From a checkpoint of a small transformer trained on Wikipedia.
Training: a variant of Muon for these matrices, 1155M tokens.
MLP neurons of a small language model. Each row is named by its layer, matrix (gate and up: input weights; down: output weights) and neuron, and shows model dimensions 256-383. Each number is 128 + 24 x the weight over its row's rms, rounded and kept within 0 to 255. Numbers have three digits each. A neuron's up and down rows have the sign that makes its largest values positive.
After each neuron's rows, "fires on" lists the tokens most often at its 100 highest values on Wikipedia text that the model never trained on.

L3.gate77:145103111114137136108136119133121115130128135113162099128135079130113111167144136151080131065115098124090107108141132104140115162115052147132117119139120165154116126141114119163150089134116150124120150141122132127135181130121122149113120113125113134110133116129117143134147151123137137150134130130166117139123148163118090144140118098158117121133132104112086178181170149119105110078108
L3.up77:092073149118137105160149039118124083128097176110127121147114099105116121123142092089131134125153182149191127143126128147154151125118152120106136154109152171120175139172102119155101085153112104128119167119148156130112180149119153126142094199126114114113128102153141114077113118096163103139132152150157105168138119148104103132115123127130141115132121130150087132137115108159159139131187
L3.down77:134144066133131137132130128104154120150083168115134101124137132118161132103105161149131113095105098105139115143126097157111112152121096129100116100151130130100097132148156133121176116118150151142146150157142147125152128143132100075116161157146144144170139145141105139108103178097109140106140156089130122123205102113137143140157106113113123124157113152146111136133154165111078057142116
fires on: " |", "y", " Lie", " le"

L3.gate804:135101146123086116085120122096126092079116137142124120110139152137118088113119099108114078110172110139141116088126132120066172157128120151122163142132178110120120150139115143118162102130104103106139155136137109124088138130114107158138126118134144143148175144102151157138129159140083135127120105146121132124100115147150164099136114127109115135130154108143102090155134091123168113138109
L3.up804:149098135095124134112132125109132151120094143107125115101146186061120121098144133124098120117171146118165130133088143117103165110116128099146159112130177120150135129110081137085139092132130104095094121082145097115151137145137129184132169168116132136128137122134142103093106161165103151110127142139160122115127162093131105115131143154162145144074136099117180133135126149139151141102153
L3.down804:156081106147131129125134087105116142157149112121081137115086091144107086152200112112130114137103114172106109112123107117143139153101119151153094136122130171127158107102167139103115176142140118121180134114130201112091150112136134109131139139149088138136154143155125091163157173117140108128112133128069103131151133147121123092122075093136095123167098133119145122102132091105149125118110
fires on: ".", ",", "\n"

L3.gate599:106117129103162120206109150137115113107143112149165142109153126108103112121107094123117153148149139153115144102114119161161109136122125128129152120118117122101158159153130137116143150114102085112097153105119114105112149146137141130117147095145089171110110107103126097116093161175098159152122109111146136138180143138099094138138100161123138134088113125127156102083125103109118145087124
L3.up599:084151130134103149136128091116179148123129111160130149102143083098110178129103113148150154172129094134166136142139113137170128088165132133171093168108125152141129119102141139128104087135109117120123136126129123107141113171131124153122114099136129134105117124110126117130121132131138083147115129096139131122137156132096089119093061137116132128145098148090152118104160126128125139116144
L3.down599:155188139154121109075165112181082156128120143159152096151114120127152138143161135146130129104145130137143090133125150109091142117118129109119120160131178144122177083156116103194128135115126132144130122093154144115120123093153105137134115138110119110140144126098101104140112106074086145119155142121115129135111080107161147145134180109094133112147166140130082155141106140159107098144120
fires on: " and", ";", " to", " as"

L3.gate122:138138157122160102109165106137111118136168133122069095110083121130168153098184112084143110087121126127118116115113120121151098124144133126131155120153193088122103134142144097101146133148119138113144136118143136123144141145151139146150121144091102172131132111124144174128107154070123119104137090140148148157141118091125118134144140134108106140152144134170088134068152107108141118159077
L3.up122:141149098179145153182131084117100121129137107113135091120120116126156095152151094126141130150164162126158134180149136137093140135130131103132097141120119111114142138097136159137118098150107104145121109094078107122159117133136082188126132145124119101103093128156159116136145102150099130129065073160111124113106110145152134113123166112136162141104182090106112123128162111154141176157146
L3.down122:149117101181140106176112173156081119100112128168139149133106153153121155084110147142144146104153135118129097120153131081183129144123078136149125082173150137132099111112160124160140138144096106099117145125154148166116146108115101122103103162093141156147156150132141162127141119135134153067131152123161146088126121142172152060099150138147152123132143145120137158142169161142141157116107
fires on: "'s", " League", " Association", " Party", " one", " Times"

L3.gate1242:154105131176172163189152155129110150162079162156121125127111121160137146125157134122159158146094114132119100112111119090119182115055079143138144150119133150133130110132118155135142092188127141130166150094142095165116129123111112154098095105163108130136128147124117144130145093097115149126100115146150076143141119141115140131127161132140148139177118172127084109167139135106120137167095
L3.up1242:137131114165092177122147131164118108165136117115189111108147165124140129150107140164116118123159145123131134102148100147138146137133139136125104109173103112102162142090172152104064124123150109130126114157133085122158133118138121095116116128155106134131111149116113122132116115102114124118132159157127136145143095108139152109098090092089118152121085089107140107110158129148082148122128
L3.down1242:106139140116153134120141132177130168115081163131115139152151158084120152149102142153116095107105185142142131154133111135166145113150110169124132104109116171104121188148159133106101126169124139118105117108083159131113177097146089135122112113159071158140130120120155144129139125161175197122193156119121150140134129113102143141140101126111107137148122099139121070155121133090100129121102
fires on: " the", " of", " in", " during"

L3.gate1065:112130106140100135172130150132115117139129123122157111097125182145159106188148130124139137133130147169082129135125146109088097139165150131069108159076116143131124135119127143112150075170181110141164117109150146130171129110168133150117126169105110160119093102103157135130129134145105104098120147169088098139145095130114178152164172110132156128147120109103136115073090079116152121115116
L3.up1065:150150127128141143097091096105125090084118139082158126078135118150137092166143122130121159153163097143140129114140096170113110125146104116138131104129150151122125139146119094178109097136146148136133104156122092127143099130124119120131146187137124161130166132136164088122150147132137116129130146166093104143135126139104156170119103128082165152101096103097157133129126098149110130097077
L3.down1065:146107100144128101135133141147117140111089144117121121148122160099106130127114096125123108084105129134108127133076112107156155132160095104145124171135123150119132126134137109108103131121114143124085112141110128143084157140107103099094130129071121119161126128145157083159148137118124099105144112108145119146136158116124103144105136128176143111143116134129153093167141122143140153115145
fires on: " of", " from", " in", " by", " during", "20"

L3.gate862:083137117133116147157172114132149121133093115106098113123154158130117104130157128119134095137144099121148115130148159118091148133112142151122119125147115115122139109140123187132115129126138115174152100130147129163113083097129114113160137180117095101134104111115108107171101129136109122095117085185125151186154121126122144135121145158159163096145135132136099123138123126149110122137138
L3.up862:157116163178149127143147135108140123128124131131117115124108097119104141142094090143140110090103117164120116165158130144121154148137163112101074116103096122117143117135144144158139084141120126169144111129124164137104112103121113110126167135106142134160110152111108148138141163115198136133107131145135167134112135116174146157142098085163138091109114170099139094136130160092112139133170
L3.down862:202110143145171118166125101170162156115148160171141116139166098098136169181130088113142116145089134132117138110101152075081109142110134118109114145085113128139109175151121124144161131098145123118128171188093119127165126084152136111116105133149158097111106089144152126116172132136162131108119127151088096193097122131134127085103125163122144144115102130157126099210121156148171133132112
fires on: " of", " |", " at", " –", " from", ":"

L3.gate127:117134119154117181130104125096147094159147122093153144108110131108118132119177127116087081120110142115086134170189090162096151096115108120134144168110121129107120154136092123134104137178044131173110096148137171127156129084136169132133112112147118159158108158107141093112141143139140103148158163117145136136165127110114152110119123116098117161130098080152105073126139170166167154092124
L3.up127:132110157133109131120214125133142117083151100180139104106163175149109131109072087155131152167097098173137096135151102125162103123118098122120134146146146139097084141139147121080120109170116154107175124113130126111138152155120142143135122119111143126092140113152164132135145117142155090120124132121108106152158104145115119134124108102155154128116121156159124166143149137135157137128145
L3.down127:170127093135127167132118121143164149136138130143157122125118162136113135112146154118128118112129165150118127159140125119124155121162099117150135153140096132076136125138146118149122157151149136107144110103122137084144126122169086144132135162093132144136093102124138127145105117109125118153113093105140133145125098158084189139115101144082164134166073062158127110109115106128138138109130
fires on: ",", " and", " ", " or", " ("

L3.gate368:123094107118158107128171128101101108159093091110143094146082133178148168104142115084100128197121100133123140123157123105134095133129111123089107099126193095115143119138071147116167142113125130137087130135094149160112153147176085128130117169123154153099130131082152148154115072111094118146090138149135146119149148141149090152106159112073180159151161130129110147097096106145171147108098
L3.up368:091092157090158092126097110158144135128140122165128132140118176083146129196118101139148106158099151166133145128117120147108104150135152164128163126114135122147104101139141070108102137156177119148125164171155145169114132156140111118112115121093122140143140101132152124144154119121137114132104141179149126148132109149135138086108113111145134125125078115131151102142120140142110136136159
L3.down368:144155112161103161148137108131092115151139099122091060100148112096155109165139107091125112099150128123154164137098104157122120130100129159141118135152093118122108099137143121181149161123155161146155161127136126129122112124115147129130165104070162117130127116132145099131126092169125152099119117169171125121078151121094112129135112135142131134128116117119091170142107118133141099141114
fires on: ",", " |", ")", "—", " —", " –"

L3.gate990:147110138125113126104100110104109149086071156074100123127174117109119100138130102113130109115119122096180131120112137129134106113125116126139131180149176048100100137156104141112135089160116140129125129121085117145084142149152137110152103121090180115142113106146139122142110130180149083127137121127165143161159122148162141129163133124125111136102133192113063146104122091149136134079140
L3.up990:132087101129094133123168123098124136149165147104119150145131136118161140124139139136129078116123143128151145102180119118172144138087140137158128133154136059117136153136107108169115124119132150068136125141165106129129110161123135089134138151122143149117129158175134105156110154099105135092128114106103169103090145167150116155161114093120158117125097180092075121177133133119112131152148
L3.down990:137107126151063106153123165159138096145144079156158118158116148143092145163112149141123142162128123144127166151124138112153096077122141195088091142123148108113141165116119086103114144098188180167135127111139089056131160165153111095124135079133107131116121153121124085156138115132106138096117143101135123129100126135108102116141127145099130121122110107162152096168154116094104092115162
fires on: " ", " self"

L3.gate644:126130142142119126140109159109126108133124089096122133105136154127133133103104140162101101107089134097151159093141117112109109140131114105119135157165108114143074146159120153123167140124118101083176127146176130125142120131142091102182112148150084156138157130117077122112151129135116101105172117129133139161110121105101091146111118107065146124088114110112073141124139136124129173132174
L3.up644:093103162144102127147127124078132123098110118117125143148124155142104131203142111158140085140105091133140111074143130111182116111117106130120100129085103121156085107118114099134123101126135122138172158125156127151117127135145108107105138100084122142097158095132113126110120105167156113139138125123146163162108083132105166146104134097115165127124122123136132138175133116107159179171139
L3.down644:096159091148146144128119110142118138159086117120082131138148154140091088129074136160088135165165152130127131093123113130145130107142113110151145116142098159158094155130158138151134129156137112120121143131119135085160121131132107175160166120094138170110125132113118143133123079150125144126153134130157102105148157147108117106136155129103143159107163123124103101139102151138194168141159
fires on: " and", " |", " while", ",", "\","

L3.gate233:116111115152156137107146089156122102153121107108125122093140129141159129120126168098084150128137121130148115113151113104147119137131124144148157094148132138092152127129127138099163078117145128132070157143113097115142156172117100100100128137111103159099175139150146115168065141100129104155147062119107154108131135156116134118111094175121114177126134104122100171140088162090171112116092
L3.up233:113143099147125140099150139099153147132137143163141083149099140100125143119127112102114121115119154103144172109127118135132152131116182121108132174123167133154161136154104095098111124119089104147049104113163154147118134109133123174179108105195151124120131131137156170146138141096139101122111102125088121138142158107147177117182131150135187123118126137109124107118106124137171137138145
L3.down233:148099131091120143127101147090110127126161139110128087091132113128116098135122146129161137110093073150114121140128135104130113150137142123161119119102183105109151163134115129157121109117126139135128075087091114157140102121109122118176143111126124137119149115108141113123148109183124140147136142119100181120148153106150081133151151085138143113100102147127107106136119154109102161141188
fires on: " and", ",", " or", " "

L3.gate497:138093149136133154118125110132153118114134159120118132144122178129127115129152120145089152148128114133138143164122158110136146149124104145092154124128108153153115115117113183138127153114121096154160118127133123127113128125105076116151121098158153130136113140111129135143108126121133119114182084113121143125095116127120119158131137092182133145132150125118135165170114065106143097134144
L3.up497:121124113142167170156142172099131115098095117127160129138141128129153147142137122159165116124192166109109142139098163129162134086162129121128097136164129131084128100185116124135135126071124104140107121140132115096106138136128142107127120157081136091143101142135102138141144095083162142128115108137142098102157157148096155133140106124118147151103126139124130118087119108125118167126099
L3.down497:164149152149108130155159105106121112149152124137152128092109108094126163115142095139133097112157133122122144134157130134107133112110168104140141124081109142147130108099127117134120129138127143134159188124074163132125123123175154142128125125133137115106125197139148127137133129150137132108124113118125106120162119084135147190097138141109140102166129137150116113120146125138095151084110
fires on: " for", " of", " from", " to", "-"

L3.gate1238:077133124141161126176090137139126122130108168134127103134118118164113123082134126141173110129087161115181091135070090168126109103092124185144112120133128153157124089135165123181109140154150114143108125154131098092149100124139132128150115131144098137102087185127115061145151160114134168095133098122151124106097130113131117090128093149082110159159149193165127126119138164111133128127120
L3.up1238:112058128113163102148117128161144128160163073077111114139125078102100127159128133167124097131115099148144130110130111164147103148135111145111121091114135066108128123162153146144142147127145137083094114089100119097141109154125153114162103155115100138110161140137154157143127125136144113163151123139098150124146170153119159128113098111117143118150094181135081135179139178136082128137164
L3.down1238:121153139171112130125111119103073097128134147155132154087183071109128111151109133152159167125129116147151104090126133139091121117116116120171139128133143118143131153127129093112155147163119143115098105123125117088153099126160126115122131078137105106107130102118134100101153139095132133088110163136137083070138138134156110155141126176140107104122113166139096133076141141135104137103153
fires on: " de", " Sch", "-L", "as", " Van", " van"

L3.gate740:145159141155136144154133137122143154120125119111142105141092090115173119129143072146143144138130117122111113171127137149147154105144130145114135144188123163108134119179101106134130126148148116121140118153137100168121123133169104124144116156142053110126125116133128086119124112110070117162102165143135105126149169131116123109150130128101127162072092163120095152135124108113161160147146
L3.up740:109111120130140137099124155138085146149117113155148108145135145133130087113125139118149125159131140118114111139086159108105141112114136138127120149139093143126164075116163113195117147087130155050107106113108107110127148102114145141114121105094131135117146133127140144149176101109138149094158155135071112168118113145091158123140152137142149114170124179143104108150143079163121123103116
L3.down740:161129128144160114116126101129122092111184138127106173139151138124146145126137143119116132099156141106082140168118101083131136136125140111131154150116176148113121123141129126052134126146123121095139188166121156104160109154118145126118153117129084094147099108172082155103124138139146138114151073143165166123156122137161124103083149118088118105121133109118122080138127134163115128120153
fires on: " in", " of", ",", ":", " to", " into"

L3.gate14:138100142116144139112179134131129133125110077101146128123150091115178137105131115093125153129171114109118141136119123122130112116167140165111135090151148162108125081142098132115143163127123125098141097086108119133138117121119069131142123119135156135114141115104156108124100159139093092097155152149074161106113127137113147110115124118103065136165091139139129101111137146123127110138146
L3.up14:095149112109187112110082123129107126077140137156129079105102175141146143091149124080119091086106144078103079107108088130112177132147085115149065145148115136136098132128103070149151124150136107156104143103108133102160144129141113147126132147126162095124158084120128169155130116167105133139162122085115136145098127084144112127139142117093168119161095153135123151119117169127138164120150
L3.down14:127095156090085169126108120110101120115168127085157081122129135149154161143126086129151146116133147154125107166146109120147172143119137096102136091123120125106157144129151143122164113124124132163131108152112140115157155129076187093096160141164121104137137151118130121115111075129142093093121096117124115129139110155154158165132130135077098162149129131110132158154143152162110091132181
fires on: " and", " or", " (", ","

L3.gate523:168083169185081071141140099159167120106081146154156153118151143134143135153126136146147109098084144133123081139107146083089098133160141129132158150092128120104136143154143103092127138146177142109136163200118142132169113104137098117117105128109151123114134134109127112117130133114167129162164165103107113138202125136139099097142118154151131130096146174136101158098095120133156117090102
L3.up523:108144091141160129109123119153139126158126164144143144106143102139126140149086120144103084103145119106146127097114130163148084117125130150114138153091123133166056111106115138126114143086092160132129082097117102139134114128098138126156122071119140145097138101164153142118130108132128170068126150146146159106100151123098101136137127154104131106165104109104105125121097166162138180092163
L3.down523:148127135099104142156132140122188145148145164123165117105148125152103131112163148105098132090121127100140118110094142116121080150116120180113142125096093141135148097117114099115095109110183136180182149129132127074074093134109173137123078145123123130130110122164170141104132127121127129141110159117153122145143146151106134098152122112115140137130121171158173105139131133096103094147119
fires on: " ", " \"", " of", " two"

L3.gate1030:136100150107167169141122144120146098096151134072132107103122134121108121092122166180129121104093118085132139126154137121094158101079145130099182142146150125115154120127135099115152143127127082168121117153129141155123143085176101094170128102158070137124154097115130186125108104130143104167147121112140127127114140110138134166126153152097079131133131096118133097153141134151140160153145
L3.up1030:151087154167127125090136109125178115127106110113117152139143115162161136155126150100151115105157128160112099105093121106142108113145118096143136107098120117128126082163143115097143151086107142104177139130130161134136156129149130169109103139133140166085149107109145120124136129103103108138110129114105111080120119107129111104111123131198111137129130128116118120090141123156138125121097
L3.down1030:115099168157104145135156092100148159135126104135146113100074089155126125144106137110098109124164157114128109108100113171134143130107143146122188087141111123119125141138140097141142128141084155093106147141155141155139121106149113079089115097129139106085123163125114127125119108172150124123139141108151147124145107145114149137146149138173135083138104139153158106141156127104121140110122
fires on: " and", " or", ","

L3.gate1022:141141102074162119183120183057139128134108075127106128131125184125130145111125129138143153160147175105094127142102130116167132120114128156071151143116129153116136081126117123069168154057081119121142136078120125140148165139106113110112143135106153124105098118108137107146122111137127118128169108159123172115106112135131163168123118140124096087185136117157098122142106127116111146152148
L3.up1022:139107159156122127137110143171197122101129130114114127103186157138077141139111161140137120131103127108160125125104124157127127126097146116131103106133140136143140124111122134152175135151085151100170106151097134153128160122127169148127110143132129095127111128117116162105191105093148152164135078117132112144095130137131118148138110136132141124177141165122127107136162132113108091120129
L3.down1022:090084136131132108141119105148138136144112136159111087078137144121173143178123140134112133117099131127150155081131098104132143112126089136111158109099166124145101158116124157177109117141125092103096130126123137100142138120083114127154132112138114147164101133148114120046138100153118127100137103149129102091091113117145134165158147108151171100148185156150128126125146149117131123148124
fires on: " |", ".", " to", " round", " of", " over"

L3.gate1126:163123141101126101070126173163116167130155108118089117089092128131119126114150134088101124145100142100128117088119137162165165111100126085119137090136148121132158113125115107123125110118130126108155102176112109135125134128119138126113101132128147161134136091136133107126122108122122131141129127111137128159111112099134130119097169109170108132088154134147110113113162184125136112118131
L3.up1126:138092137142119121141148091102123101130141126155129122113106108109130115097138135108134141115123133117150152109171140132134115126133101141125142192140151102139142142148131126066079101127156118089132097110143134106122131089102139153139123124097171122102145114105104137102115143103127125121071088143170157161136137156117143164092147103090114088150069135155111167100088113129075114160165
L3.down1126:147154136140184156145121076096165135122108090114149122153134123160151187165190093120129098126154104108124149109146140129128135163154121152090092115143092132110116118148179132167118122137135133132086107118141103076126131152161108105114073134125141140147110127141162123152130136122091087129197139121123177099102143144117159143156136112118141109155116127135135097169154103137139135150148
fires on: ":", "-", " ", "'s", " series", " most"

L3.gate651:139151146120080146096121141121149111114168135102115154080128098137109120128134152158167137090130152122145135095103153094121140159096109123115138145145145112195136090132097085087134142166154131133138131147130144143133101105119105119100163096122132119128136151136135107135107146106112158113135143130120137140131160149143087113140101104141134147145151098170149104108116114164165125153143
L3.up651:131088127115143121095171105108092146122145133172146133129090124143156084144128163128144115098124155147131129123102149112178118176128164145141147106127105131111137164145122132121139137115138112126147148137125140077172111097154139165131134111110161172146150117117091078141098154111123167111144109102121133105131093080154120128100113139153167111152143112133103132158146120143125119138117
L3.down651:120151108159133145115111140099145103129106105159090114173118130133162086084118117121147155105127116114117096159119123146121108166132100155143124147126154137132101107108091145119106115089131099134188136134138157118170149108089157134137127099105102115136114096118113120076090142114131119133137111137108109118108126130141116133124134165118099147117112161126116119181121107151147125135122
fires on: " with", " to", " for", " joined", " over"

L3.gate809:145184157147109074127139148140127106118130144122131131124143155119166132141142116147123141109094123122139113167123167162102113128124164066142157128145120098152104101089133106130099167133145137136133154139106136133136165126146112101126129111157106134157107112160151118100143172137168132152124125110133110128128127102094114093150164146100099179102095142150081115148110177111144131109150
L3.up809:159154116152113096114129115128135134123147125067175117128143125122123092170101140156108147179121145143113139094120141125153196104093106088152168090179133100133095145073126128168161106133113155113124107135143097174172109085146151131138135137153128066123152097119119128086090103096173128127105092119107112155100124101101153142123171100159182112126111114131102097105148053120112132124172
L3.down809:139122153131154108119123110132110197138137132137120077166134106092132145124132112167131143115100188152152122162132125114104076138185134067159134089114145122111085122151113097141125158147128111155112153105107109104095148085164096156126120142102051079096118103127149143115110136135077118120126133135118095109146159158148168140122129108132120129070106131155105130122158145142160138159128
fires on: "-", ":"

L3.gate836:134148115110148156128170159119111135138155148133121146146112096137175120133148160144186116132122116124154115164101136173111122148179109148147163079121139138119108191105158110148120142150123125109154110122076136090136159136101123174144089124104093128162132154110105145134163140149146121133177105079079131131110141111136067096132108098101133145154125131116111119121139146158121150074164
L3.up836:106145087151118133091121113102124118148153112133135125153112085139146128121151131136121121110121176126144129164104119146128149141132133152140132086152165152104099124107150118176128117133104132166155093159084102097139131149114090132159103181146114145118112133125132131132139153118108118083137150097147124190131131093148105140153160099102130160126116140122099132115131101156130147128155
L3.down836:142147153108111130123124150135085157109134146170113144136182159148139120094138142122113112139126096109132094123095161117097145083125141106117098113151116140116094133152113166107123101130097158158132181110094090145116104145145140179130134148080120131135127137132121132100117156122119141133095084103151118146102128125114117110147128094111104140165136117165125133159162126120092162149165
fires on: " no", " No", " so", ":", "|", " a"

L3.gate630:164161174119106139145119116133116114138145147154126145152104125129146140122114086089181091142105109118092114126108179088107149107109146130105151137145113119114156133106133117104160146082151143080076123105166152171128168164117159180112154078105146134102137127127160123135126161128104137094146127147102163105177125147115104097132108159163128103136137128126113148156156124115107136161153
L3.up630:157108124089080104138101114120113116157148126164105127156090133173117097116126136103143138151113146122150094097134129159132114088108124135135093103145099136114164061148115130097143151104132132166132116089139097093163132115152106124092156164138183096141069157124120110120149148150063114163121117153118155143117070126130115161111169118135157110134116121126131148095153095153142116133102
L3.down630:140114082148198144180116123099102115126149108114125093156115192166115136067144144129113137096130105116119122133074133113085150119137120147124113116138115150103121121097144124165133081127117112135133161170147140073133154112135133144142144099134125169101132150129122146109110123106161151143124104115118097124124152100082115116114088134134132148104145105123102098108090169163171156130118
fires on: " to", ":", " joined", "==", "===", " joining"

L3.gate1041:109146154144143083127108144131142151106151104136165136160099139127134141092177148168153107114135173135067092129161157129135097171116141107087160096114093108134110106142102107159120171134121163133146147106170138162129159117087163138153175112136140111129126111157131142119156180106127130096154124101141117118070101084121118122141120090144119117098150124120109155085121126146105102133101
L3.up1041:124133142115114093116092133175110179144125121092125128110087123101120076102134144181112143100129119138138139099092106146106097131095171151141097124092129156109165156147150125134110111067114116102095123146129124108126141098157129087124113153112141098115168146099169143145075145150132111164124153105095157124124139129091162140113159143101128110150098143167128110151107106141141175129149
L3.down1041:126116132130153182164119128135151115169125131124107124131128119141134136160145091071139123123102162084149130129114130103122133086128111144077156120180139112156098164117129110117120123161122099112118130123110154134136159121099115105123110132129121139142078107107101172144133107130129145133125143165125125096091127127134134146114169112137147114095059135110113157098099131095112117137152
fires on: "–", " |", " to", "-", " and"

L3.gate313:104160130168100141139135109099127130110122094116095110113127152138132105128127101137124100113169121080134133109100096130102141122112154128108145113196110125125172101117092161128131107155123184085069155117131128165128105128109173108131158108085080143128130127148087118159099113140119118127116135144139132202100132143159139137154126107140140105131127131109148128126158138121155096114107
L3.up313:109121141168140117149140130117130125127110119134086105128118120132108112142133125121155120114164107154148116169105129118122103123095109148132195170112121141107174148157122161147144120143119165116180114108123137168168090116108150101125131123100134102121118116148090092132176113120118132122137121109125168138097143114179133123161075107098103089150132179122103145158179134110139115138156
L3.down313:130103139135100135094163126166134163094124104067107100135113154141142115142131125119167114116102103111091125139113097150106133193105143118175126120161162162134154115131122115147171138127127115099136107136093151184148115107125169095136155103140078115144092137106137102112114128122085135130103120134124114153098119133143102135074142169170109114122112089097163124108087122116105140184087
fires on: ",", " |", " as", " in"

L3.gate524:126137121125091135095100108103135144120139127118126133130129141175142071088109114120156096137095069139135106104114143179122157107091157114127099105173094136139163164125099117108111118128099146171134137081106102117125131118153117163138137158152120163142110113139116114145082149183161117153118128104108151103090119090145106136122110107142117123123103138175086111147107169106170119111151
L3.up524:070080123101108153142100141094134134170113111096138167151167144140117109077098149135126122135133134121123168129132091130114188123106144079119129142177155143105112098132125104140155100150134119145098137111108133137141086098106165124134133106131094125170108122122108159120125116119097135108136150154149128120109139127127130117068128119150156135152139149144105141145132152121156134181139
L3.down524:140139122155147166170173106155115095118134138106096126149106098107151139089137130112144119117120104149138105134134117099106117158106117082094119101138141125164107105113137156107114098082124131055086152161147132126147135090111123084166110137132153146156087139095111092140123165127139122139118168128087131128158141190116120096132096132132102138151094111144146123128113128113125115137089
fires on: "\n", ",", " also", " became", " a", " both"

L3.gate454:102164113136060160148140116118115079142120124152120133121116134133157104112160094158192126113118143105159112127104160136138146099147124115124116134121088132136147109090087127146136151134112169103130135140120105143128116140118151123097124116117133115147128130148099117118076141123108166117138153146151112124116140089113108158136124125129101104142107083155110146116144132113143120106154
L3.up454:106131114117130126121130049171123136106093116098112130149121128127123191146119101092129071128136110111148100126137150113140142106109136105130148120123113139142207123160124118108110128144121130161123139112121136121125124115090144106159167122197113107086073127110138148146141138136198126156104146115150095140077122110105112145133124151128132098112107097119118123149143133142111153128128
L3.down454:110126166121118124076129079130153099131156147143145139152140152111123115093159104143134134123119121092154139101120103144103114135148148118097091146141146154127159154086147108136156166095121147138102177111115110088129120133103132144099131159106122122137136120120169106128131172150155109169166152141122117153095143089091149111160110126094101105103133133158124119119095131150115109132147
fires on: " |", " which", " "

L3.gate1161:140137143143124129140117166113129085137128151119116178132101087108099117098122111125077141112125110127129114140143156122085080148135099126136095151139109132113090131096121107104138092116152108102175099122138099136097121157098109156124124127108162102137128128121123114127157120143137086133167150079134112119159126093143124107100121145134122092092119139088147120163173088124115144091110
L3.up1161:158143171108091145124097130120111115107090153095118155104184143119122114111134143147095139132124087131146072112166108124168114105105137146157144152131172120154139114116140138120133148149154123110188135065118122120139127184126158091107125085112124118117132166150094138173140107138171101159120124148114061138090117146121137132134118133122156127121134125081126055137133130149125139151120
L3.down1161:144159141137080164157136100136145066124117120123101141135129135149117137086110102119114115093075085120126128118102139147114139137129141121120136131089115168097125081124117121114102106117151098122132122102164099167137137127156161088103119179105141147111114152142077139164119117112161111126120123167106100120135091120104141135134133110122104123108113112114134091118109109108167139117123
fires on: ",", " of", " and", " the", " de"

L3.gate978:101135141116125152165137142126162159098170115161158081089143118135136074146144130109105133130162112154102077146124137142142180166133124114111116123120110102181119134102126120177111179165138139099163115129129090144114114139092144128182139140116121074135101096160141090144106109157147181103122164124134091081104160136118139127117149108107141141094106156148119157164133099116181123139109
L3.up978:091132089092178189128114146147137150113121123113130113106096085093149101156087112138114092116169096174094078123086100131125108188139138109115121128108130109131165145123091128144137095146130141096121115120138139132146143097116147117134139152126171164127158085134150137095165113160085162118144134124167135104117166161117143104130079138116140165144108116141112095114143160129133085094107
L3.down978:142126119126118088131173084168112126109059127098122142135122159127151085143129136119149133162142133109114107120119122086149070154152135126112100158127140101088119152158102192081134114148123115092131125147111152146135140142108129128129147082106084149099124120152147140149148125094112115130116165130144115130145117129111090143135079140183124117127165123147176146147119125125130097116144
fires on: " at", " from", " in", " |", " of"

L3.gate668:145123131137164058142151101117129100098157146129083120150109099142148117092086125139100165100083124140156126132153104144131155156073154091145118145139130117137146165125119118113113127197137126131090128103080137156127116135122108141120137132141135121131078131123154114123127101163142117155124102111133158169144068143094119139092125163169131122157139134147152160177144168131125083142115
L3.up668:097133123149084109124118114150125105129152107102117177078118131115160127125105163125071142090151112086162137115091110104088143138108112125122140107111100114122109102114146151106131100131144114081136152199123175186150141134110131123107111141149137121147120101133095123115127132120140111125122111119125134123094099132177156134116147081090123107125148137150098146132106116126132139130136
L3.down668:118144127120156096160104164119103148168108134122085136112089118089141167147140121084151096131112143161131139136103114111166130131147136148113068113105144117127113111122148129126141128136141138132128122130139133172143139152134111102091134153133111117141090090172167089127130108104155132158115140113135124124125188120137100152158132093114150120091134116102127156109081138132131128108144
fires on: ",", ":", "0", "ail", ".", " /"

L3.gate1283:110130079118104123141107119119131122104075080157123116119116122084099121114145104175089104090129152105117099111107131137153081114115146125170105100168111151146092131161141105118101166150160162144173147173137124106112118108111117118133135120110117134135149127083093106164154158138109151136119155126126148099139126125094178127139170102117127107150121127161097125154127161133146098190118
L3.up1283:127112097171123093139149095130120138143151132146146130096095153092187125129139132139098143127133163145131100121131148130101117114109090141132134153183101129108127123140125138166110161121126167099130172123090106118121162114125115087138164109048161104085126145125146120120110118126159121141104141138109142153128114127134149139129122128153135126120071152118111173157112139088172078149135
L3.down1283:081128087078148145190074097160142142109134131125096147105170099095120124109150125118120125069110159118140107128110144145087116097138148138137128185095143151187129145161102085145136155135156145118122084131095131119125109143149108095167100098123115111143140152130107152120142144142072178129139112101101134113138131119149106124168117132168114123101081112150111177120162104102111146097113
fires on: " |", "–", " ", "-"